config = dict(
    vocab_size=2048,
    norm='rmsnorm',
    norm_place='pre',
    tie_embeddings=True,
    schedule='wsd',
    decay_shape='linear',
    batch_tokens=8192,
)
MLP neurons of a small language model. Each row is named by its layer, matrix (down: output weights) and neuron, and shows model dimensions 16-111. Each number is 50 + 10 x the weight over its row's rms, rounded and kept within 0 to 99. A neuron's up and down rows have the sign that makes its largest values positive.
After each neuron's rows, "fires before" lists the tokens most often just after its 100 highest values on Wikipedia text that the model never trained on. A number after a token or word is its count.

L9.down184:44 30 51 58 46 57 49 54 36 45 43 45 50 48 65 63 53 57 53 41 48 69 44 50 35 36 54 34 47 43 67 39 53 54 57 54 53 53 43 57 64 49 49 40 66 56 51 48 57 64 73 53 53 44 42 60 34 40 59 59 57 69 54 43 48 57 36 40 53 55 46 50 51 46 60 48 63 40 34 52 63 39 71 40 68 63 49 52 51 46 56 58 60 45 50 56
fires before: "ia" 16, "land" 10, "ary" 8, "em" 7, "ian" 5, " a" 5

L9.down42:61 44 43 54 41 40 39 53 43 31 50 47 40 38 51 48 63 40 53 56 47 64 65 66 42 53 36 61 33 49 54 34 52 52 41 55 36 48 62 37 50 53 32 42 55 64 62 47 61 69 59 55 48 47 41 57 45 47 61 44 49 46 45 43 45 56 46 56 59 61 55 45 40 56 37 46 47 32 51 48 32 35 49 48 40 53 60 40 63 44 33 50 55 52 56 21
fires before: "et" 22, "ia" 13, "ian" 8, "os" 7

L11.down236:45 65 54 45 48 63 42 46 63 46 39 62 53 36 37 60 64 48 61 57 59 41 57 51 56 31 33 35 56 37 54 47 33 28 41 67 55 52 38 60 59 57 63 46 46 56 51 45 48 51 33 58 51 67 59 49 39 58 37 38 51 55 72 56 62 55 40 47 45 48 47 70 49 45 49 61 38 50 56 49 50 48 39 63 39 52 47 53 53 47 55 58 37 63 32 50
fires before: "o" 28, "-" 10, "od" 5, "u" 5, "C" 4

L8.down376:37 46 32 34 33 40 35 57 45 59 51 34 51 53 42 40 57 63 55 65 52 65 34 54 27 44 39 49 56 46 44 65 45 45 67 56 57 59 50 38 56 49 41 33 54 25 44 66 43 42 49 49 47 59 64 57 51 60 47 61 46 42 58 48 50 41 52 50 50 42 54 64 69 46 39 57 37 41 57 43 46 48 52 25 65 40 37 54 39 54 52 50 48 61 60 72
fires before: "en" 16, "e" 11, "ed" 9, "n" 6, "de" 6, "mon" 4

L12.down325:53 57 49 55 60 53 49 58 46 46 73 38 41 58 68 44 44 39 65 57 62 59 57 37 49 40 38 63 58 48 57 53 59 48 41 51 59 39 41 46 51 59 29 66 36 51 42 51 53 50 45 42 39 52 45 44 62 42 37 58 36 56 62 65 49 70 44 70 57 57 56 42 48 59 65 68 41 40 77 38 57 39 48 44 35 20 56 48 61 51 59 51 59 42 35 58
fires before: "s" 38, "as" 9, "g" 9, " with" 4

L8.down250:31 57 57 50 44 57 63 42 49 61 49 43 50 40 44 36 63 38 70 51 50 33 57 56 40 58 53 40 48 47 58 44 41 68 47 70 57 52 63 61 48 48 49 47 60 59 37 51 39 53 49 55 68 50 45 42 32 46 34 43 56 53 57 40 50 41 48 47 43 59 45 60 45 41 65 57 58 46 65 38 47 58 29 55 51 68 42 56 49 59 48 52 57 43 43 41
fires before: "er" 13, "west" 13, "east" 7, " of" 7, " Africa" 7, " Ko" 6

L4.down379:54 41 66 55 51 43 47 62 55 68 56 53 58 40 56 47 57 51 50 43 53 41 53 56 40 39 29 53 68 55 43 42 63 51 47 36 69 39 59 58 53 50 54 54 54 59 57 59 46 62 41 38 61 47 57 54 59 52 67 42 43 64 67 39 34 45 49 57 46 41 48 49 62 37 51 58 54 56 48 62 46 47 53 49 38 52 43 66 37 61 58 51 40 39 64 48
fires before: "e" 16, "n" 16, "ence" 12, "ent" 6, "s" 5

L6.down262:33 58 51 55 55 67 64 63 40 56 32 41 46 53 43 52 69 42 69 51 51 42 54 41 53 46 53 55 62 43 54 36 49 44 49 61 41 25 51 54 34 47 37 37 61 58 31 53 40 62 62 51 45 41 51 43 46 41 57 63 58 51 55 46 37 46 63 40 51 57 47 52 58 48 61 47 55 39 68 37 51 54 49 53 39 53 54 70 49 46 47 60 63 50 38 39
fires before: "west" 16, "er" 13, " Car" 8, "east" 8, " Africa" 8, " America" 7

L8.down141:23 51 47 51 60 53 41 59 59 57 59 54 56 60 48 37 58 44 48 53 59 62 47 57 70 37 58 42 41 42 55 61 35 44 49 67 47 53 66 59 43 50 44 47 59 59 39 49 46 40 50 59 67 55 65 46 55 48 61 33 66 40 53 46 39 48 53 56 52 55 70 65 67 48 39 42 61 50 61 41 40 51 59 60 55 51 43 65 49 46 59 48 42 46 47 49
fires before: "o" 44, "u" 12, "os" 4

L11.down248:55 37 69 25 45 67 61 56 46 40 44 54 51 40 48 47 44 30 48 44 52 48 47 44 50 60 33 41 57 63 61 51 51 51 49 48 46 55 51 63 18 61 64 39 61 60 45 57 60 54 65 57 52 66 34 47 47 59 63 51 62 44 48 50 50 47 76 43 46 42 34 43 49 33 56 49 50 49 32 48 55 50 43 56 44 62 51 46 48 37 51 40 62 51 46 29
fires before: "el" 47, "y" 5, "et" 5

L5.down370:56 50 54 47 55 63 49 51 44 65 32 43 52 46 62 64 52 54 42 48 51 40 75 42 54 58 28 45 55 54 56 39 38 52 31 52 41 55 60 45 51 47 51 56 59 51 56 48 51 43 57 54 37 38 65 60 51 32 47 42 41 31 47 31 55 47 49 50 43 63 46 47 28 56 69 58 33 45 22 31 53 57 41 45 40 40 66 43 50 35 61 56 30 48 63 44
fires before: "ip" 25, "ular" 10, "ary" 8, "ate" 5, "i" 5

L9.down85:57 50 39 54 36 61 41 48 32 23 53 52 45 43 39 59 48 62 51 49 51 52 40 59 53 35 68 29 50 42 71 45 50 59 60 43 70 66 55 49 41 50 31 53 66 56 51 50 40 57 48 44 48 65 34 58 45 44 48 45 49 57 42 53 37 42 38 45 57 58 69 54 52 52 31 55 49 40 45 54 59 59 54 46 52 51 45 52 53 66 46 45 42 61 41 45
fires before: "al" 42, "o" 9, " and" 4, "ation" 4

L9.down149:51 51 62 53 57 55 46 55 40 42 66 46 36 59 42 66 36 41 66 60 77 61 50 52 62 45 40 55 40 52 53 73 47 46 51 68 51 35 47 54 52 50 56 32 40 49 54 61 46 57 55 38 53 50 51 45 35 49 67 52 61 40 61 43 51 69 42 56 61 44 37 52 43 44 43 37 49 44 48 53 71 45 85 56 53 56 36 37 70 45 51 41 46 54 52 62
fires before: "g" 22, "ge" 13, "ger" 6, "s" 6, "na" 5, "os" 5

L12.down353:47 40 53 29 51 50 63 47 48 66 43 74 47 45 51 44 79 49 44 43 62 44 52 35 45 28 53 37 40 59 51 59 37 49 31 61 32 68 35 44 49 62 49 59 33 49 51 57 40 55 41 58 44 54 49 49 43 39 47 54 57 46 38 61 38 54 55 53 42 66 33 60 25 39 50 46 46 51 49 42 58 40 47 47 44 32 54 50 36 58 57 68 48 55 52 49
fires before: "le" 35, "les" 11, "ing" 7, "lic" 7, "led" 6, "ling" 6

L12.down8:55 51 55 40 37 62 48 55 24 38 53 32 47 49 47 51 56 46 53 59 55 49 50 37 44 50 56 39 61 61 51 62 51 48 60 60 48 32 60 52 58 59 43 50 55 57 56 49 45 54 52 39 55 43 47 48 53 30 60 46 34 35 41 52 50 50 65 47 46 53 46 47 39 38 32 51 44 43 16 39 44 38 28 44 44 68 51 67 44 36 47 32 55 51 55 41
fires before: "ate" 13, "ation" 12, "n" 10, "at" 9, "a" 8

L12.down178:57 53 56 46 47 44 43 46 38 44 52 35 48 61 37 66 49 50 56 54 73 45 69 50 51 54 47 43 47 44 69 48 34 38 56 61 53 54 60 40 42 48 48 45 28 37 41 54 63 52 52 55 69 44 49 30 50 45 33 49 57 41 42 56 35 49 39 56 52 38 43 57 48 46 40 37 51 62 66 41 59 47 44 41 47 40 48 48 52 41 37 57 53 42 47 37
fires before: "g" 16, "ish" 13, "u" 8, "duc" 8, "za" 5

L11.down319:45 55 48 57 40 53 44 51 55 31 54 39 68 47 25 60 45 39 56 68 57 24 50 53 43 48 54 40 65 46 42 57 32 56 48 30 52 42 52 64 67 28 58 47 55 57 59 42 34 55 63 52 54 49 42 53 54 44 53 40 51 67 42 38 56 40 74 40 40 55 58 61 58 51 51 69 47 41 45 42 67 45 63 48 51 46 56 38 44 60 38 55 38 39 47 46
fires before: "er" 24, " Total" 7, " Africa" 6, "west" 6, "east" 5, " Su" 5

L8.down243:36 50 76 21 58 56 49 70 51 43 43 53 41 50 45 56 52 56 50 37 46 59 53 67 37 45 41 34 54 46 45 59 40 60 53 29 58 50 54 55 38 49 57 34 54 44 83 38 63 52 40 52 38 59 56 46 50 54 40 66 40 51 70 67 41 45 36 59 51 64 59 59 57 56 58 55 63 55 45 53 46 36 47 36 50 42 48 62 59 50 51 29 53 66 54 69
fires before: "e" 13, "d" 13, "ot" 8, "or" 7, "ed" 6, "it" 6

L3.down275:56 56 55 43 41 52 57 46 42 45 42 54 45 44 54 44 55 53 63 26 37 49 63 53 45 60 46 53 63 52 35 72 36 46 32 56 60 39 47 49 47 32 43 42 44 52 52 32 61 39 37 42 44 81 58 36 49 42 37 50 54 59 40 59 34 42 48 71 55 69 59 52 58 51 41 60 42 63 48 53 63 63 48 57 61 51 31 56 43 58 60 63 41 59 45 57
fires before: "bu" 11, "f" 11, "ed" 10, "us" 7, "b" 6, "es" 5

L5.down163:67 49 36 63 63 64 36 24 44 64 64 42 49 57 52 39 62 58 78 55 60 48 59 60 37 56 55 38 49 49 49 44 68 52 67 57 61 80 61 43 63 47 56 42 55 63 43 47 43 47 52 58 30 56 53 44 56 60 58 59 47 51 57 52 42 17 52 53 50 53 28 52 48 31 62 50 55 71 52 55 45 41 59 44 54 42 51 37 48 55 54 58 41 48 61 47
fires before: "ed" 28, "ing" 19, "er" 5, "," 4

L12.down98:59 63 58 51 54 56 57 51 42 48 36 60 43 52 44 43 63 64 49 48 42 50 70 59 42 19 40 40 48 53 47 49 47 55 72 47 50 47 51 52 65 38 77 55 33 64 49 66 46 58 34 47 53 52 56 44 63 52 55 43 63 40 64 43 14 46 60 48 38 45 46 61 56 50 58 40 55 55 59 46 60 56 57 48 52 47 45 32 34 50 43 56 33 43 53 36
fires before: "er" 35, "ing" 9, "ence" 7, "ent" 5, "or" 5, " player" 4

L11.down74:62 49 64 46 45 52 49 41 56 40 60 32 57 44 28 49 43 46 48 45 32 60 46 47 64 44 70 60 63 38 49 47 40 42 64 71 50 53 49 67 31 50 49 37 46 51 57 58 49 45 64 54 34 51 56 34 53 58 35 61 45 38 57 47 42 39 44 56 57 57 27 63 62 50 54 32 38 54 45 63 62 43 45 58 35 53 60 46 49 60 48 50 46 60 53 47
fires before: "b" 23, "ur" 12, "x" 11, "ed" 9, "y" 4, "ure" 4

L4.down79:66 35 51 48 56 51 53 42 55 43 50 46 33 47 62 38 34 44 59 37 49 36 51 52 67 62 44 44 41 49 31 51 57 59 68 61 46 46 37 39 78 44 59 47 49 49 58 31 59 56 47 51 54 33 41 68 55 43 36 49 44 53 45 35 31 45 66 47 47 49 60 31 42 46 57 53 50 52 54 52 36 54 55 48 45 63 58 48 42 46 49 50 51 47 66 65
fires before: "ar" 11, "n" 10, "a" 10, "t" 8, "av" 8, "b" 6

L11.down16:40 56 67 44 61 57 63 47 44 53 57 52 47 46 66 45 61 47 39 61 50 70 49 50 44 35 69 36 35 62 58 42 29 37 50 70 60 69 41 41 48 54 52 53 66 63 56 62 43 58 41 55 54 63 45 67 47 57 61 61 63 43 45 66 45 61 52 46 45 58 52 48 53 46 48 54 42 44 35 27 65 49 65 44 56 48 43 52 29 40 58 40 30 22 44 50
fires before: "le" 27, "les" 17, "el" 4, "ia" 4

L12.down95:52 42 54 64 65 55 52 52 48 55 58 42 56 53 68 47 49 48 54 36 50 45 26 46 52 68 31 41 41 35 34 68 52 65 37 79 48 46 55 73 30 53 61 46 31 64 57 41 35 54 46 55 61 32 56 36 48 46 47 45 66 45 46 73 58 52 39 42 44 50 53 37 38 58 39 62 32 55 40 34 50 64 59 52 40 51 51 48 63 37 56 50 53 54 61 76
fires before: "i" 24, "er" 15, "ial" 11

L12.down279:64 43 75 48 24 51 61 51 55 53 63 31 55 55 47 48 43 58 64 50 32 38 49 43 63 49 41 42 48 60 50 36 41 52 58 75 46 53 48 36 49 49 61 53 50 49 48 46 47 45 51 50 45 57 48 52 40 40 51 55 46 55 71 34 36 48 47 47 54 48 52 46 49 46 52 55 46 69 49 37 37 38 35 53 37 50 51 52 59 45 55 27 52 60 55 39
fires before: " |" 42, "\n" 11, ":" 8, "–" 4, "er" 4

L12.down158:47 55 61 41 45 64 52 72 62 39 52 47 63 59 32 37 53 55 63 52 45 39 64 39 55 48 30 38 45 38 55 62 40 61 45 64 64 45 52 42 51 48 63 59 54 53 48 48 60 55 54 62 54 26 54 42 57 38 38 46 63 55 64 53 40 61 40 49 48 62 45 47 54 47 64 47 54 49 42 46 63 54 62 46 62 49 58 52 56 44 45 35 46 51 55 47
fires before: " (" 36, ")" 11, "^{2}" 6, " " 5

L8.down11:55 64 54 69 42 47 46 60 61 40 53 54 37 43 55 58 73 54 68 45 64 43 50 33 49 46 54 46 44 42 56 42 33 48 40 54 49 37 48 57 50 49 51 51 32 52 48 24 63 49 75 24 62 51 54 54 57 60 53 34 54 52 48 53 44 44 59 62 47 61 56 63 48 46 54 59 33 57 63 49 40 53 62 46 42 34 44 62 43 48 37 71 72 55 52 64
fires before: "er" 19, "ch" 13, "ć" 7, "ell" 7, "ar" 6, "or" 5